{"n_layer": 12, "d_model": 512, "n_head": 8, "n_kv_head": 8, "head_dim": 64, "d_mlp": 1344, "vocab_size": 50257, "activation": "geglu", "norm": "rmsnorm", "norm_place": "peri", "norm_eps": 1e-05, "positions": "rope", "rope_base": 28600.0, "rope_fraction": 0.5, "qk_norm": false, "attn_scale": 0.125, "bias": "none", "tie_embeddings": true, "parallel_block": false, "extras": ["capped logits"], "init": "uniform", "init_std_qkv": 0.0211, "init_std_o": 0.00431, "init_std_up": 0.0211, "init_std_down": 0.00431, "optimizer": "adamw", "lr": 0.000824, "lr_mult_o": 1.18, "beta1": 0.9, "beta2": 0.98, "lr_head": 0.00775, "grad_clip": 1.0, "warmup_steps": 319, "schedule": "cos", "final_lr_fraction": 0.0, "batch_tokens": 65536, "seq_len": 2048, "doc_mask": true, "train_tokens": 664500000, "steps": 10140, "dataset": "wikipedia_en"}
MLP neurons of a small language model. Each row is named by its layer, matrix (gate and up: input weights) and neuron, and shows model dimensions 384-511. Each number is 128 + 32 x the weight over its row's rms, rounded and kept within 0 to 255. A neuron's up and down rows have the sign that makes its largest values positive.
After each neuron's rows, "fires after" lists the tokens most often just before its 100 highest values on Wikipedia text that the model never trained on.

L6.gate1230 [149 144 144 114 162 173  72 173 124 129  73 134 104 117 109 171 127  98 143  58  75  82 121 101 165 100 165  97 150 105 137 105 122 140 141 132 159 112  82 105 141 127 179 141 156 158  89 185 100 153 113 144 103 126 138 162 141 128 140 123 145 135 161 158  87 101 141 131  84 146  90 144 127 159  88 119 103 105  93 118 125  67  85  93 116  88 106 159 125 136 157 123 152 144 136 118 139  88 152 138 128 113 146  94  85 142 156 115 111  87 155 112 131 128  95 106 129  82 127 153 150 120 131 106 173  88 145 150]
L6.up1230 [148 177 155 152 161 189 144 143 113 142 146 131 146 127 153 165 215 136  93  74  67 111 112 160 155 155 161 120  76 135  68 122 157 138 140 126 129 127  77 101 133 121 143  94 161 111 141  91  92  92 138 115 153 115 125 149 158  74  72 118 126 106 116 112 172 196 108 128 133 165 149  97  82 130 108 149 189  91 190  77 139 100 135 162 110 148 109  95 160 105  91 114 114 143 154 106 111 124 153 156  78 128 149 125  90 103 144 163 108 160 108 107 200 153  98 142 132  66 102 149 159 136 117 128  81 111 110 168]
fires after: " the", ",", " U", " |", ":"

L9.gate209 [142 157 147 101 140 163 128 108 106  66  89 146 181 145 136 123 124 131 107 104 179 166 156 140 143 154  94 144 114 146  97 161 128 148 141 142  96 161  79 159 107 153 129 139 120 147 165 146  75 160  93  61 139 131 119  76 208 109  87 180 115  94 168 134  88 113 156 111 129 187  76 165 131 134 157  86 164 125 136 130 149 149  91 183 124  60 124  67  92 157 119  93 146 134  63 112  95 153 153 126  98 112 116 114  91 116 129 145 166 158 158 115 137  90 123  89  74 155 139 105  87 123  81  74 143 183  92 184]
L9.up209 [113 153 146  99 126 152 187  75 126  61 105 113 151 166 134 154  94 170  80 172 175 189 123  78 105  95  88 133 157 104 140 163 108 139 151 119 155 105  95  83 153 118 172 125 150 134 118 137 138 164 137 112 159  74 133  97 110  56 132 104 133 140  80 104  80 146 119 141 153  47 147 164 133  85 153 123 158 139  55  94 171 117  85 131  89 138 150 141 147 145 111 177  90 144 157 110 103 166 126 183  92  74  72 147 144  89  74 115 151 134 144 130  63 186 127  26 129 149 146 126 101 141 147 153 170 133 106 141]
fires after: " |", " ", ";"

L5.gate551 [206 112  74 128 124  96 116 165 117 156 175 111 154 145 121  71 131 130 140  91 149  81 186 157 208 108 113 116 138 100  93  92 169 125 133 149  96 148 141 130 173 125 118 130 119 136  89 170  96 170 117 142  91 164 120 135 153  87  64 146  81  98 148 157 143 172 121 106 114 134 156 136 195 113 158 108 155 169 128 110 128  93 167 122 140  97 108 125 163 163 143 152 127 145 100 162 143 126 149 231 133 147 122 143 138  90 117 146 150 148  71 120  91 103  91 125 159 203 114 130 132 158 144 103 177 133 156 130]
L5.up551 [106 154 110 180 111 112 129 146 154 138  85 137 108 117 126 161 159 142 161 133 180 196 151 107 165  93 111  70  86 102 176 129 139 116 169 104 161  85 141 149 167 121 191 117  82 111 112 144 175 163  69 133  69 132 168 128 137 129 146  78 178 126 155 143 115 113 114  96 204  88 110 146 131 138 118 126 148 127 103 151 126 121 122 162 136 148 149  82  89 132  96 109 162 126 163 100 198 143 111 122 103  83 137 190 121 190  92 142 146 116 122  80 172 120 108 153 152  66 143 104 100 186 115 151 134 126 110 169]
fires after: "19", "10", ".", "20", "30"

L7.gate1169 [102 140 128 122 134 152 149 116  90 101 159 140  76 133 101 139 187 119 111 120 131 124 133 106 144 127 159  79 113 183 150 144 110  41 117 110 148 135  96 106 117 103 131  86 147 151  65 114 171 123 133 123 188 146 143 107 138 142 187 127  76  99 153 125 134 104 127 150 118 128 140 153 146 106 189 100 133 182 136 133 128  88 181 169 126 146 117 133 158 188 123 148 135  93 186 157 111 223 123 175 116 202 114 131  66  93 115 181 188 105  85 152 154 121 134 157 105  65 109  56 152 147 180 159 143 161 160 167]
L7.up1169 [166 191 144  84 182  80 101  80  99  98 113 150 134 187  98 128 134 149  56 121  56 143 128 161 121 126 135 170 151 113 127 170 129  99  89 146 190  64 141 139 130 177  99 115 162 148 142  57 170 144 109  97  86 135 153 181 126 156 157 126 128 102 150 128 109 122 140 125 125 130 106 140 157 110  93 121 123 135 125 101 140 105 189 166 123 160  93 149 114  94 143 164 130 112  60 126 136 128 146 134 131 118 193 121 187 126 173 110 146 200 131 140 128  79 102 153 119 107 129 165 132 114  89 182 129 130 115 155]
fires after: ".", ",", " ", " $", " ."

L5.gate1014 [139 149  96 111 163  98 184  99 113 145 116 212  92 173 141  66 118 147 183 143 166  81 124 127 134 119 163  96 159 118 112 124 104 133 170 135 104 163 109 128 201 178 140 161 144 128  79 146 136 115 110 110 111 193 102 106 153 101 113 135 143 123 117 151 114 151 114 109 182 146 117 116 122 153 117 216 127 139 128 143 139  93 119 190 147  98 150 123 135  67 125 136  88 103 143 133 112  80 141  69 134 136 191 176 164 105 184 111 131 112 123 120  96  62 101 186 118 151 128 204 136 124 135 103 120 129 155 165]
L5.up1014 [ 83 117  89 160 116 102 152 121 129 114 117 192 133 144 136  98  60 125  87 142 148 150 114 137 137 102 157 101 185 151 158 113 115  80 102  58  87 120 101 111 111 151 134 121 165 141  97 186 138 135 109 161  89 118 131  97 175 111 117 129 101 110 129 114 128 120 112 126 112  96 144 168 171 179 132  99 132 131 109 153 100  98  73 180 156 126 105  72 152 137 136  82 148 147 147 135 114 109 115 161 131 160 151  72 158 122 119 107 113 137 134 136 105  15 155 180 151 121 138 108 146 136  81 139 151  43 136 185]
fires after: "′", "20", "°", ":", "–"

L5.gate245 [116 116  57 121  60 146 129 101  86 143 115 100 118 162 128 127 170 105 183 164 130 131 128  83  62 116  95 154 124 116 180 115  81 146  95  99 125 134 103  93 169  72 123 161 162 162 138 174 117  74  93 175  95 117 123 140  92  46 144 120 151 188  95 112  91 109 137  79  82 101 111 189 108 196 104 152 168  99 111 105 110 129  97 126 134 132 170 131 104 127 119 151 161  86 151  99 123  79 178 130  97 122  96 159 157  83 145 100 172 120 112 153 102 163 186  92 137 158 118 115 112 150 127 106 158 119 132 177]
L5.up245 [188 170 109 114  97 144  56 155 161 132  83 204 120 128  91 121  97 171 113 136 105  52 126 166 170 144  99 140 162 173 126 166 168 164 128 110 146 156 120 126 142 205 103 134 139 111  99 163 117 168 118 155  93 138 128 147 107 127 131 196 124 174  96 104 117 120 153  96 135 126 140 127 190 112 131  80 121 101  60 161 161 150 116 127 111 107 183 103 142 125 130 100 148 111 114 150 140 140 151 160 129 139 178 164 109 158 192 125 190 189 105 102 148  86 133 148 105 184 124 107 123 178 164  96 151 160 155 161]
fires after: "20", " ", ":", "–", "19", "18"

L9.gate1080 [145 132 102 115 128  69 134 133 116  76  88 147 109 144 166  53  75 156 142 162 146 117 102  85 167 167 152 101 108 131 152 138 140 121 117 120 145 121 127 149 136 138 114 181 118 144 144 137  67 148 128 112  88 127 130 125 153 114 101 118 115 117  95 132 163 161 144  87  79 120 114 113 135 125 133  63  79 106 126 134 120 155 124 141 101 125 184 142 140 103 158  91 111 147 125 150 150 202 172 173 159 145  89 230 134 117 110  81 153 159 149 152 161 139 131 141 125 119 139 169  97 156 141  51 172 139 138 156]
L9.up1080 [185 139 115 110 157 125 183 114 149  74 123 169 109 166  41 146  93 146 177 130 175 101  63 112 122 147 154  69 108  91  84  96 135 175 135 156 169 122 183 119 214  94 150  58 130 177  90 131 180 133 105 105  91 177 128 127 175 177 178 165 163 101 118 167 122 112 103  72 110 154 158 117 144 116 133 164  98 142 155  80 111  75 105 138 160 102 128  39 132 152 148  95  88 139 170 123 176 125 125 122 114  90 178 149 172 153 132 109 108  79 133 115 150 155 144  84 123 170  99 126 104 152  82 136 131 112 176 110]
fires after: " ", "20", "19", " Pos"

L5.gate463 [155  91 164  93 120 120 148 172 140 166 123 122 125 114 101  88  65  81 110  62 124  89 137 128 120 132  81 130 106 130 162 114 144 119 103 186 123 145 131 153 132 120 127 112 102 150  75 152  97 137  94 150  71 195 174 163 144  86 115 121 144 161 159  68 122 114  89  95 120 106 142  81 153 199 142  91 140  94 113 150  77 177 117 158  85 121 160 107 148 143 126 157 140 104 115 117 107 138 103 135  59 102  91 150 159  89 130  83 155 124 145  93 186 191 136 158  96 138 131 128 147 147 148  96 114  71 129 185]
L5.up463 [177  72 142 135 130  83 134 124 218 175 120  98 123 195 146  82  46 143 129  89  59 104 149 189 118 146 112 121 140 173 158 165 121 128  92 157 160 105 117 148 116 111 153  92 155 134 134 109 133 118 102 118 115 167  73 134  78 114  83 113 118 124 124 108 106 108 129 143 160 112  59 141 190  81  93 142 134 113 156 183 151 143 124 185 115 112 142 134 166 129 177 135 137  96 157 152 166 109 137 168 106 150  88 159 113 154 164 129 184 144 113 100 116 153 154 160 113 179  88  91 150 129 130 113 108 133 115 141]
fires after: "19", "20"

L9.gate33 [ 98 180 125 107 109 118 144 146  97 122 133 173 112 110 132 158 128 189 181 104 191  86 100  91 159 120 104 137 140 113 145  99 126  75 100 139  49 188 156 113 173 129 149  88 166 143 164 180 162 131 131 132  98 170 152 123 135  99 120 131 148  90 166 105  88 123 168 160 187 175 104 174 138 146 153 159 107 135 201 133 149 160  92 111 182  92 174 114 108 142  61 129 116 182 102 140 101 118 144 117  73 133 185  68 130  61 104 170 134  50 110 126 154 105 111 146 121 165 149 119 166  96 142  66 101 122 163  99]
L9.up33 [ 94 182 115 206 107 126 112 178 110 117 101 164 124 200 156 124 105 146 167 143 137  44 114  90 124 134 129 108 140  94 127 133 164  90 145 143 109 145 161 170  80 196 154 108  90 127 128 122  77 126 138 147 118 101  80 142  94  93 128 102 116  83  88 134 123 132 161  83 140 123 119 154 120 152 123 180 118 129 163 176 118 129 115 129 168 115 162 120  96  84 144 153 144  73  67 158 139 162  77  87 124 134 115 120 175  91 110 149 135 161 129 133  91 110 108 104 152 144 115 136 127 141 134 127 101 144  71 180]
fires after: " \"", "-", " |", ","

L7.gate878 [185 160 112 116  46  81 100 145 187 126 154 162 163 109  86  87 160 149 104 101 137 101 176 149 119 138 161 156 176 147  96 108 148 127  53 122 176 112 143 157 132 136 164  90 107 121  86 178 143 167 128 160  73 138 168  69 177 106 134 148 138 157 155 127 115 197 121  54 143  79 164 170 115 130 104 157 127 131 155 157  98  98  87 121  56 100 127 105 152  90 126 135  97 173 160 142 134  81 100 145  67 109 125 105 150 110 109  98  65 110 131 136 167 151 157 193 156 116  94  55 114 105 133 105 140 148 146 104]
L7.up878 [ 97 192 140 154  99 106 184 150 154 131 172 122 160  89 148 101 127 161 171  85  40  93  73 112  87 166  94 163 107 141 163 103  57 128  82 123 115 141  85  87  67  94  78 160 116 148 158 137 111 115  97 106  80 131 139 178 134 120 131 132 105 111 125 150 176  82 170 100  95 122 111 162 150 148  70 140 113 104  60 117 118 135 111  70 156 108 151 154 116 161 126 113 144  71  80 112  94 100 149  99 127 130 112 127  97 136 148 130 134  77 190  94 128 129 106 119 123 112 128  76 120 154 139 110 116 167 165 153]
fires after: "20", "19", "18", "14"

L9.gate830 [169 170 109  97 164  75  82 107 160 141  68 182 165 120 142 128  79 149 206 110 153 106 109 142 113  77 139 123 202 151 135  80  97 125  92 115 141 168 110 189 152 168 122 169 165 159 147 164  68 104  73 151 118 146 164 126 151 152  59 141 146 125 132  90 118  76 153 109  63 152 130 119 172 132  87 121 157 126  85  88  71 119 129  96 164 108  76 159 158 136 113 116  65 126 151 114 129  66 168 126  74 102 136 176 110 147 173 184 133  97 106 167 135 109 120 173  63 135 133 116 132 109 100  62 120  99 203 143]
L9.up830 [100 130 106 112 149 148 172 115  35 148 136 137  94 132 162 113  90 194 103 113 107  74 162 102 154  55 149 141 118 110 168  97 141 114 118 130 135 178 133 149  92  84  70 123 128 156 166 157 133 144 170 143  99 140 147 139 170 171 114 114 119 189 150 101 178  87 148 130 155  78  69 170 173 140 107 156 110 149 133 118  61  87  87 142 154 113 170 131 136 173  72  98 139  83  60  93 126 110 131 105 122 100 135  74 119 123 140 150  83  92 161  93 171 151 114 157 102 114 169 144  99  83 114 124 169 145 103 140]
fires after: "19", "20"

L7.gate432 [ 72 102  97  68 128  97  87 160 127 138 103 149 156 107 141 150 124 157  95 126 223 112 162 165 133 136 117 161 147 113 144  90  70 151 165  77 159 118 186 126 190 154 139 136 151 114 154 128 129 125 146  94 115 127 117 147  87 110 148 150 153 163 160 105 132 106 114  74 138 138 186 143  81 215 174 133 153 113 131 183 150 138 123 176 161 138 160  96  75  98 107  95 174 136 122 125  78 116 136 135  72 155 130  84 123 129  76 142 157  78 152 113 159 172 162  92  81 115 136 158 163  47 129 111  90 105 121 153]
L7.up432 [151 153 183 103 135 167 125 124 148  93 101 143  76 185 133 183 114 150 136 123 152 101 125 125 147  85 132  63 145 126 115 152 138 108 154  99  82 154 166 157 118 159 151 113 176 138 143 158 105 150 113 137 161 115  99 101 118 163  83 136 140 137 198 122 135 102 150 173  38 171 187 137 117  76 151  86 157 153 159 159 142  74 135 131 184 116 162 145 121  94 160 174 144  95 171 134 115  85 138 100 111 118 114 102 112 147  57 113 108 151 177 115 163 131 124  91 118 144 144 181 149 119  76 115 109 150 141 134]
fires after: " |", "2", ",", "6"

L5.gate206 [109 126 182 126  97  46 109 131 104 151 117  98 110 121 119  62 134 155 189 162 165  87 171 126 118 161 144  97 117 136 126  97 133 161 142 165 151 153  93 115  95 137 150 143 125 152 142 112 149 134 141 187  86 164 130  77 110 140 131 116 132 114 125 141 187 197 198  90  98 152 160 147 121 147 133  94  96 122 127  90  81 174 110 122  89 117 136 162 136 165 146 132 149 160 102 151 141  95 179 103 109 136 119 162 110 154 133 109 147 155 109  98 139 179 138 157  62  96  55  31  99 133 167  72 142 148 180 132]
L5.up206 [160 147 163 159  94  53 127  96 116 134 115 118 172  88 149 185 147 197 151 105 121  72 145 150 116 100 125 184  97  94 118  95 207 139 113 162  95 162  88 145 106 158 148 138 140 111 104 169 147 128  86 123  88 129 169 151 184  94 135 149 138 150 127 125  68 103 157 119 138 121 124 142 169 147  87 152 150 177 106 101 146 114 148 120 159 127 105 136 107 137  97  77 114 116 160  54  96 129 160 136  75 100 176 144 149 115 133 106 138  63 115 107 146 166 146 155 128 143 163 111 106  37  33  98  75 119 101 174]
fires after: "19", " is", "50", "16", ",", " War"

L6.gate291 [172 126 147 132 120 133 172  87  81  75 137 146  99 119  87 164 166 118 171  71 112 133 155 133 123 108 130  89 111 172 112 109  92 136 148  96  96 112 101 135 144 136 142 108 169 127 132 155  76 189  54 140  82 123 155 115 115 116 102 194 112  81 197  88 103 108 151 120 138 143 108 140 151 181 125 133  97 132 124 100 108 143 149 140 142  88 185  68  95 153 135  74 150 117  94  93  81 147  88 125 102 145 164 162 111  92 130 107 163 118  84 132 150 174  93 129  85 142 142 145 133  82 110 108 183 134 181 121]
L6.up291 [151 135 124 133 123 103 188  82 107 135  87 155 154 164  97 147 126 124 138 157 105 111 199  69 171 130 116  78 123 108 125 134 168  77 201 147 157  98  71 125 111 139  85 152 130 127 145 103 124 153 157  60 154 152  57 126 114  78 119 111  97 126 200 157  92 109 114 109 136 168 156 155 115 104 141 115  85 132 107 142 125  89 107 124 166  89 149 122 150 139 116 104 176  91 160 104 112 129 117 153  48 114 127 121 166 112 148  49 210 126 151 120  67 142 166 115 169 131 144 201 116 127 150 166 118  97 119 172]
fires after: " |", ";"

L5.gate449 [153 177  96 103 113  95  64 125 120 101 111 140 109 151 100 154 180 142 167 129 129  79 161 147 158  80  98 126 112 149 156 133  95 104 164 109 121 157 148 138 151 176  93 114 114 138 158 148  81 181  94 136  27 111 196 140 126 103  89 107 239 127 135 105  87 147 163  86 181 127 138 170 124 161 122 136 136 136 173  83  89 122 110 133 122 133  78 134 107 130 114  83  66 168 172 137 127 138 163 117  76 133  95  83 106 118 126 127 115 124 172  98 114 109 113 162 123 109 111 164 206 141 133 112 139 155 135 177]
L5.up449 [117 132 142 161 124 163 146 117 145 160 122 142 102 123 110 137 176 195 111 138 109 128 210  91  62 108 105 180 120 170 195 171  74 113 124 100 141 210 154 156  99  70 101 127 213 133 138 114 108 143 135  57 123 134 120  85 148  66 149  74  92 160 131 129 166 153 139 127  86 112  77 125 146 162 131 168 186 127  92 119 145 114 178  89 151 106 120 112 114  94 118 104 167 198 127 125 101 124 169 147 133 138 122  93 163 128 137 115 162 129 118 110 157 137 101  82 131 116 124  64  91 149 155 143 126 156 102 149]
fires after: "20", "19"

L3.gate718 [100 165 137 137 125 133 124 125  85 109 112 142 129 123 142 153 150 162 136  87 208 110 122 148 127 101 104 159 113 132 111 151 188 124 127 133 102 122 124 121 161 140  85 119 142 161 130 127 115 177 144 105 114 172 188 121 108 180 105 102 133 119 210 149  98 151 109  73 104 136 127 146 159 213 134  90 115 161 129  75 152 121  58 170  93  41 115  93  88 184 105 155 132 163 171 118 156 172 107 131 129 158 111 144 162  76 127 135 227 122  88 190 116 132 159 162  81 109 118 100 109 121 127 158 137 119 103 117]
L3.up718 [ 95 101 108  90 124 169 127  99  96 115 144  77 131 141 129 152 120 183 136 107  96 176 156 116  96 102 114  88  31 169 172 166 146 131 152 123 124  66 141  61 155 140 177 167  87 100 140 132 155 127 107 159 117 110 146 148  85 157 113 116 143 151 182  63 106 179 124 182 124  94 123 147  90 140 106 142 122 131 131  96 145  88 171 171 155 161 156  90 133 190  94 172 218 164 160 116 224 110 109 138  74 120 111 120 136 119  96 152 148 178 113 117 167 117 130 104  99 173  82  57 127 141 174 133 118 142  81 111]
fires after: "20", "19", "."

L6.gate574 [145 177  83  42  91 116  92 129 131 136  97 148 135 140 101 167 141 122 137 114  74 140  99  87 120 111 108 101  86  99 155 112 167 116 149 115  79 200  69 136 165 144 131 142 142  83  85 139 136 158 159 157  72 141  80 116 138 145  42 149 143  40 138  72  99 110 168  88  86  77  99 140 123 163 139 137 136 121 133  88  90 135 152 132  85  77 109 109 124 136 101 162 132 120 135 104 151 141 121 152 126 125 163 121 120  97 170 142 143 146 125  98 150 115  98 124  38 122  79 110 120 161 143  94 139  99 111 129]
L6.up574 [154 144 145 132 140  84 109 120 110 151 118 145 153 163  99 110  97 111  88 142 104 122 112  98 102 141 163  88 115  58 122 151  86 122  75 138 148  93 100 132 104 108 122 130 131  91 162  99 151 141 104 141 110 164  98 135  45 180 122 156 153 101 148 135 121 143 162 131 161 186 113 130 190  71  97 137 153 172 117 145 101 225 125 113 165 129 142 163 106 103 138 136  78 145 181 125 147 117 122  93 110 140  94 132 117 139 143 159 149 198 113 171 118 106 124 150  60 143 139 116 134  89 229 136 164 145  73 114]
fires after: "20", "19", " to"

L6.gate179 [176 104 135 132 115 129 115 157 181 179 140 141 157 126  69  87 176 137 133 141 181 124 178 103 129  93 158 176 164 166 105  92 149 147 139  95 109 128 153  76 152 153 129 107 115 160 138 142  65 121 103 110  32  76 155 127 130 108  66 156 147  65  72 158 107 112 150  30 137 165 143  81 137  89 143 106  99 113 144 141 109  74 101 202 122  81  98 149 151 172 168 139  97 135 100 165  96 154 127 194 140 159 107 155 149 113  84 124 196  87 130  93 174 143 168 166  96 155 162 138 139  72  71 105 125 113 147 165]
L6.up179 [118 110 147 150  76 132 128 145 105 152 112 105 136  95 104  98 122 164 120 128  84  96 162 107  76 117 116 152 148 144 152 119 117 134  85 104  76 119 126 121 137 104 114 195  79 123 167 116  96 141 103 111  34  84 179 180  99  70  71 135 152  94  97 100 109 122 190 117 154 136 131 117 123 132  94 109  95 111 154 169 123 131  82 142 149 112 157 165 135 133 112  70 155 140  96 113 105 159  64 107 175 147  79 114 104 163 123  83 149 121 140  50 116 165 142 151 143 203 118 165 111 126 114  77 123 137 136 174]
fires after: "20", "19"

L3.gate609 [109 154 176  64 156  79 150 149 188 156 102 145 119 108 134 101 106 141 151 142 146  53 110 153  81 177  76 145 150 115 162 168 115  68 103 157 143 170 131 143  60 111 170  87  84 151 125 155  70  75  85 158  97 162 136 110 204  81 131 120 193  92 146  92  92 101 109 141 111 128 143 204  89 213  87 129 152 116  86 119 126 171 164 160  99 131 128 144 175 137 174 167  93 132 116 153 143 142 117 113 120 136 122 107 156 150 188 128 113 183 127  92 114 129 161  94 120 137 183 118  70 144 145  83  73 144 129 133]
L3.up609 [120 159 152 127 132 106 161 156  81 144  95 143 165  90 134  75  94 129 169 163 124 137 129 102 104  94 158 130 143 145 187 139 190 141 117 107  93  81 157 115 124  79  57 139 112 121 166 133 111 158 142 125  98 130 136 210 113 151 117 109 168 142 119 136 125  87 168 112  70 133 137 150 158  91 113 172 139 153 118 213 114 138 139 160 140  89 128 120 166 121  86 241 114 182  84  97 132 123 102 115 166 129 148 138 143 150 150  79  83  82  78 116 126  85 111 105 118 199 170 153  96  58 123 120 117 161 192  67]
fires after: "20", " a"

L5.gate308 [112 179 134 136 100 181  94 107 112 115 111 158  85 121 125 103 119 117 124  61 119 120 140 119 132 112 146 144 127  79 141 163 140 207 123  88 108  99 166  92 159  87 116 146 154 193 113 169 119 156 117 148 134 180 146 140 131 119  35 131 110 103 116  89 115 136 160  93 140 134  71 116 133 146 171 131 131 166 112  65 105 140 136 151 102 107 176 172  97 149 120 136 139  94  45 182 104 110 109 201 160 101 182  38  99 192 171  78 146 122 151 147 139 120 170 171  57 121  94 139 159 181 126 121 168 106 165 123]
L5.up308 [175 222  83 106 105  85  60 140 183 141 127 140 127 190 100 128 155 120  75 122  82 129  73 109 119 241 137 117 131 100 140 133 139 145 151 173 141 153 147 122 115 157 155 100 144  81  93 100 135 127 166 165 114 123 119 171  93 139 119 180 132 167 151 131 114 158 138  91  76 100 108 164 128 136 134  96  99  80 135  80 121 123 160  92 182 108 109 138 142 141 119  87 149  54 156 119  89 123  86 118  51 156 125 124 136 133 153 158  84 177 127 121 148  76 159 138 139  82 112 141 205 101  91 144 106 115  89 135]
fires after: " ", " ("

L5.gate236 [164 162 160  76 166 115 119 143  80  94 106 114 118 139  77 140 137 138 124 119 116 100  92 145 172 107 107 136 170  88 126 130 203 176 111  86 124 124 144 120 135 138 148  91 166 150  79 181  37 167  74 151 107 143 171 127 140 133 134 139  83 143 137 144 113 182 128 106 117 138 199 164 134 121 112  90  89 135  88 130 125 132 122 158 149 112 105  91  52 108 110  97 155 112 120 161 142  77 161 134 111 150 163 172  49 168  83 117 141  91 132 132 147 152 154 119 102 102 179  98 204 129  89 159 122 104  87 168]
L5.up236 [127 181 184 138 152 108  62 118 117 125 110 113 105 100 116 147 141 108  95 130 102 125 116  95 145 154 132 116  45  90  95 106 180 115 131  94 142  81  96 124  73 124  84 120 114 145 112 103  89  99 116 127 119 134 156 108 196 127  67 149 116 174 104  76 164 158  88 106  54 106 163 127 121 112 109 145 124 150 133  66 116 123 119  81 154 144 125 101 158 122 152  76 108 112 144 127 180 183 188  60  89 139 110 131 118 159 162  79 158 116 135 154 117 125 118 137 147  68 158  56 136 136 158 178 124  58 156  97]
fires after: " |", ",", ")"

L6.gate437 [ 98  81 150  99 164 161 145 164 109 180 112 134 154  98  84 192 115 108  92 120 178 136 115 147 147  97 141 158 209 144 128 112  95 176 139 104 133 126 158 144 145 194  64 134 154 121 102 118 111 118 136 148 130  96 116 147 114 141 170 177 133  60 114 131 104 138 125 143  97 141 156 144 159 123 144 161 161 129 171 147 156 112 168 124 122 101 150  60 116 149  91 125 135 109 101  91 108 114 130 127  80 101 169 164 126  21  61 107 107 102 120 133 109 174 143 157  82 118 188 140  91 104  85  96 196 162 120 128]
L6.up437 [124 149 146 139 131 161 141 124  73 144  92  73 169 157  89 132 151 121 125 149 176  91 120 153 171  96 149 121 117 119 143 167 104 141 155 137 178  91 113 123 136 112 140 116 118 148 131 141 167 102 167 123 217 127  92 105 103 128 137 106 150  77 144 175  74 136 134 126 127 121 143 160  81 137 199 158 124 157 146  98 100 167 136 147  91  87 137 143 147  57 144 135 106  92 135  95 156 150 165 126 108  86 126 151 221 158  92  86 119 178 153 166 141 127 195 149 128 168  74 107  57 128  67 106 138 140 145 113]
fires after: " the", " |", " https"

L9.gate278 [148 153 155 125 147 100 114 132 139 195 127 200 146  97 131 113 102  82 131  97  96 110 161 147 139 126 126 143 129 173 155 167  93  36 100 149 122 135 110 228 176  94 182  88  78  93 189 175 120 157  99 128 112 126 168 105 141 129 104 110 168 146 150 119 187 147 232 112  61 149 189  40 134 124 144 115 138 103 121 106  72 180 154 152 125 113 117 138 139 148 112 139 140 168 150 121  71 103 106 138 108 166 119 101 143 140  95 124 141 134 131 113 136 151  67 143 152 120 120 133 131 180 145 196 133  90  70 144]
L9.up278 [ 85 125 204 115 108 116 107 125 150 165 148 111  60 160 164  94  67  55 114 116  83  97 108 118 127  86 138 148 136 129 220 144  82 106 110  92 137 123 118 148 140 105  95  94 127 156 194 118 177 168 103 171 137 166 179 150 158 149  84 111 137  94 116  88 128  99 144 116 105 128 165  88 143  86  82 122 148 133  80 103 126 165 149  62 129 101 160 180 159 154 154 112 151 127 151 130 144 144  78 130  90 141 158 166 153 122 155 159 120 165 157 116 137 143  62 133 137  77  66 123 146 160 142 159  99  81 104 132]
fires after: " of", "19", " (", " in", " and"

L9.gate947 [103 149 147 110 153  97 156 120  94 128 159 124 157  73 116 132 175  76 102 156 127 109 180 148 110 110 113 153 112 130 122 125 137  74 127  52 112 172  78 134 145 122 124  76 143  59  95 136  91  90 106  74 108 137 159  86 129  42 137 154 156 136 131 106 105 111 138 132 159 151 129  73 123 158 146 125 114 162 104 132  90 131 127 110 149  53 153 114  59 147 145 172 107  61 103 121 117 176 140 110 124 115 139  77 136  59  99 144 174 147 101 130 112 122  90 162  83  96 144  86 154 135 120 104 172 122  92  97]
L9.up947 [117 157 175 140 168 122  97  97 142  94 123 112 133 139 121 160 130 105 114  89 108 104  72 103 139 198 114 123 127  92 157 149  65 127 141 128 116  77  63 171 108 147 118 144 195 109 128 162 166 147 178 154 110 153 121 147  61 110 164 165 139  51 144  96 132 122  94 126 130 135 110 138 108 140 152 164 120 156 121  91 174 141 108 135 131 141 136 156 185 146  92 113 185 122  85 122  59 134  97 135 185 140 159  83 118 144 148  68 112 110 127 164 114 145 141 169 135 156 123 137  49 138 192 141 148 106 165 115]
fires after: " ", " (", " income"

L7.gate587 [131 134 165 133 108 149 113 121 125 130 148 104 116 123 165 143 159  93 125 188 110 161  88 145 140 133 119 102 160 135 156 107 145  84 147  66 132  73 104  76 176 142 127  49 116 166  96 121 144  85 111 122 137 108 115 120 151 178  99 128 170 111 108  95 134 181 108 144 165 179 143 109 146 116 167 126 159 140 121 117 114  92  89 126 136  69 107 156 126 182 130 165 152 138 147 155  91 129 142 162 166  94 140 138 104  81 146 173 133 142 160  62 138 146 109 169  82 165 164 141 130 104 130  97  96 147 150 115]
L7.up587 [180 179 188 113 160  73 126 154 234  98 129 145 168 179 102 147 104 117 103 135  71  84 116 109 121  97 126 149 133 138 141 106 124 171  87 140 163 142  75 127 137 144 104  90 167 161 120 134 118 159 164 123 108 103 102 127 104 142 155 110  99 144 133 118 176 109 139 130 116 125 166 173 142 161 186  87  93 124 131  43 144 150 122 163  73 147 149 130  82 128 135 133 227  72 158 117 116 131  85 114  90 188  82 150 170 130 150 124 120 136 140 123 164 127 114 151 112  90 100 124 143 136 141 158 153 143 116 138]
fires after: " ", ".", ",", " .", " (", " |\n"